Weights of a small transformer language model: 5.8M parameters.
MLP neurons of a small language model. Each row is named by its layer, matrix (up: input weights; down: output weights) and neuron, and shows model dimensions 16-79. Each number is 50 + 10 x the weight over its row's rms, rounded and kept within 0 to 99.
After each neuron's rows, "fires after" lists the tokens most often just before its 100 highest values on Wikipedia text that the model never trained on; "fires before" lists the tokens most often just after its 100 highest values on Wikipedia text that the model never trained on. A number after a token or word is its count.

L9.up186:53 55 42 52 67 45 49 74 55 54 35 46 58 52 35 52 36 57 28 31 58 47 74 39 61 52 68 53 54 56 47 54 46 66 56 52 53 49 58 51 42 37 58 59 65 39 47 47 53 57 28 64 36 27 68 50 42 56 61 50 69 52 35 45
L9.down186:38 63 49 50 42 60 50 55 52 35 44 55 64 37 50 57 46 45 73 58 37 53 42 50 53 40 52 45 67 53 46 48 38 38 55 36 60 45 50 56 64 61 62 61 59 38 55 54 46 41 60 47 45 55 29 55 73 71 46 49 43 55 45 57
fires after: " in" 35, " " 16, "\n" 10, "|" 9, "–" 7, " In" 5
fires before: "1" 29, "2" 15, "6" 14, "9" 13, " by" 7

L2.up528:58 39 67 50 58 67 60 35 43 42 60 50 62 39 51 74 49 55 45 50 57 40 48 66 38 48 51 50 61 48 57 52 28 62 44 78 50 58 45 47 48 43 61 47 59 39 58 55 39 40 39 43 47 64 38 44 60 47 61 49 71 53 54 50
L2.down528:37 57 46 43 56 42 43 64 56 67 32 56 45 43 41 27 58 38 50 58 57 65 41 43 66 46 52 54 54 54 40 49 60 54 42 38 62 63 46 60 49 56 45 54 34 71 46 53 63 61 40 66 48 49 47 55 61 48 64 56 35 45 40 45
fires after: " " 78, "\n" 5
fires before: " |" 51, "0" 11, "." 5, "," 4

L2.up365:37 47 53 38 53 69 56 52 46 48 51 34 63 54 45 56 47 47 39 56 45 23 55 48 49 36 45 38 37 59 63 56 65 21 49 67 49 54 53 49 44 59 45 53 50 50 41 50 46 56 48 40 28 60 52 46 50 50 52 34 38 46 58 61
L2.down365:61 51 41 47 49 26 48 55 46 55 52 49 50 47 42 37 49 35 56 53 53 63 39 52 44 61 50 38 62 53 52 49 38 74 42 43 56 55 52 47 46 30 38 49 47 49 55 43 41 47 36 46 70 40 54 60 63 43 53 68 56 44 36 42
fires after: " " 77, " H" 4
fires before: " |" 35, ";" 13, "–" 8, "ston" 4, "1" 4

L6.up632:46 58 40 42 68 43 40 41 58 56 30 54 37 58 63 59 56 49 23 52 30 45 45 39 51 54 64 44 50 62 67 63 43 32 50 58 40 34 55 53 45 57 60 43 53 64 33 55 49 53 48 48 49 57 66 43 59 37 43 47 71 44 60 60
L6.down632:56 42 54 38 42 61 49 51 35 46 55 43 40 52 40 18 41 56 65 59 59 64 64 48 58 39 42 43 39 53 57 57 68 61 41 57 49 67 45 44 59 36 43 53 54 46 77 50 42 49 79 57 51 40 36 52 37 64 48 50 36 56 47 53
fires after: "0" 52, " " 27, " c" 4
fires before: "0" 29, "6" 10, "5" 9, "2" 7, "9" 6, "3" 5

L9.up166:56 51 59 48 51 44 57 55 58 58 47 42 52 52 55 36 48 52 37 55 45 48 49 45 61 42 60 29 55 55 61 41 66 43 44 69 49 62 41 61 44 47 65 50 65 67 33 47 42 35 64 53 44 67 45 83 41 59 36 47 40 62 54 50
L9.down166:62 31 44 31 56 64 49 47 64 47 45 57 70 43 38 41 49 50 37 62 60 45 49 42 54 54 48 44 48 49 51 46 51 39 46 25 63 50 60 35 56 74 46 43 49 56 57 49 36 53 37 48 53 58 42 41 34 44 45 58 52 54 35 47
fires after: " " 60, "," 18, ":" 6
fires before: " |" 35, ";" 19, "1" 6, "4" 5, "5" 5

L8.up469:56 55 47 40 51 73 69 51 52 73 37 62 62 23 52 44 46 54 48 68 45 64 71 50 45 46 55 40 44 70 50 43 44 50 70 60 48 43 58 75 59 52 45 37 46 50 51 38 51 48 37 42 28 41 44 70 68 30 50 50 54 38 61 40
L8.down469:46 68 65 62 37 50 56 52 53 52 50 38 44 78 43 44 58 48 60 30 65 50 57 63 32 49 45 50 45 47 54 52 45 40 38 58 45 48 49 49 42 49 45 49 65 45 39 36 45 70 60 70 51 53 53 53 54 51 58 67 51 61 41 49
fires after: "2" 75, " " 10, " (" 5, "\"" 4
fires before: "1" 44, "2" 28, "0" 22

L9.up106:39 58 55 56 47 50 57 50 33 47 51 50 27 44 37 41 38 40 55 38 53 47 60 57 48 52 44 50 57 55 40 45 56 43 59 57 30 53 63 37 66 46 63 55 60 61 44 45 67 61 56 55 57 48 44 66 51 28 59 33 39 50 39 52
L9.down106:53 59 43 51 51 34 51 52 61 37 35 48 41 52 45 45 46 52 60 45 32 59 27 53 26 40 31 45 44 49 49 40 48 46 47 46 43 58 48 59 68 56 56 63 44 60 62 37 56 56 35 56 59 53 28 63 59 44 32 48 44 62 67 47
fires after: " " 60, " (" 15
fires before: "0" 83

L2.up265:40 57 52 53 30 58 61 55 52 43 46 38 60 53 39 46 37 60 57 52 36 52 54 58 63 48 45 46 53 39 47 52 40 51 50 51 56 62 68 56 44 47 57 41 41 09 69 71 39 54 40 48 56 43 41 71 51 53 38 40 42 60 54 51
L2.down265:50 38 68 48 40 39 51 51 46 56 56 35 48 47 54 46 46 41 47 67 47 55 52 55 54 35 41 44 39 51 38 48 58 42 59 58 59 46 46 47 42 33 49 61 58 47 37 38 49 42 56 48 62 54 54 56 70 48 60 64 39 40 50 39
fires after: "2" 57, "|" 5, " ret" 4, "1" 4
fires before: "1" 22, "0" 20, "2" 9, " by" 7, "," 7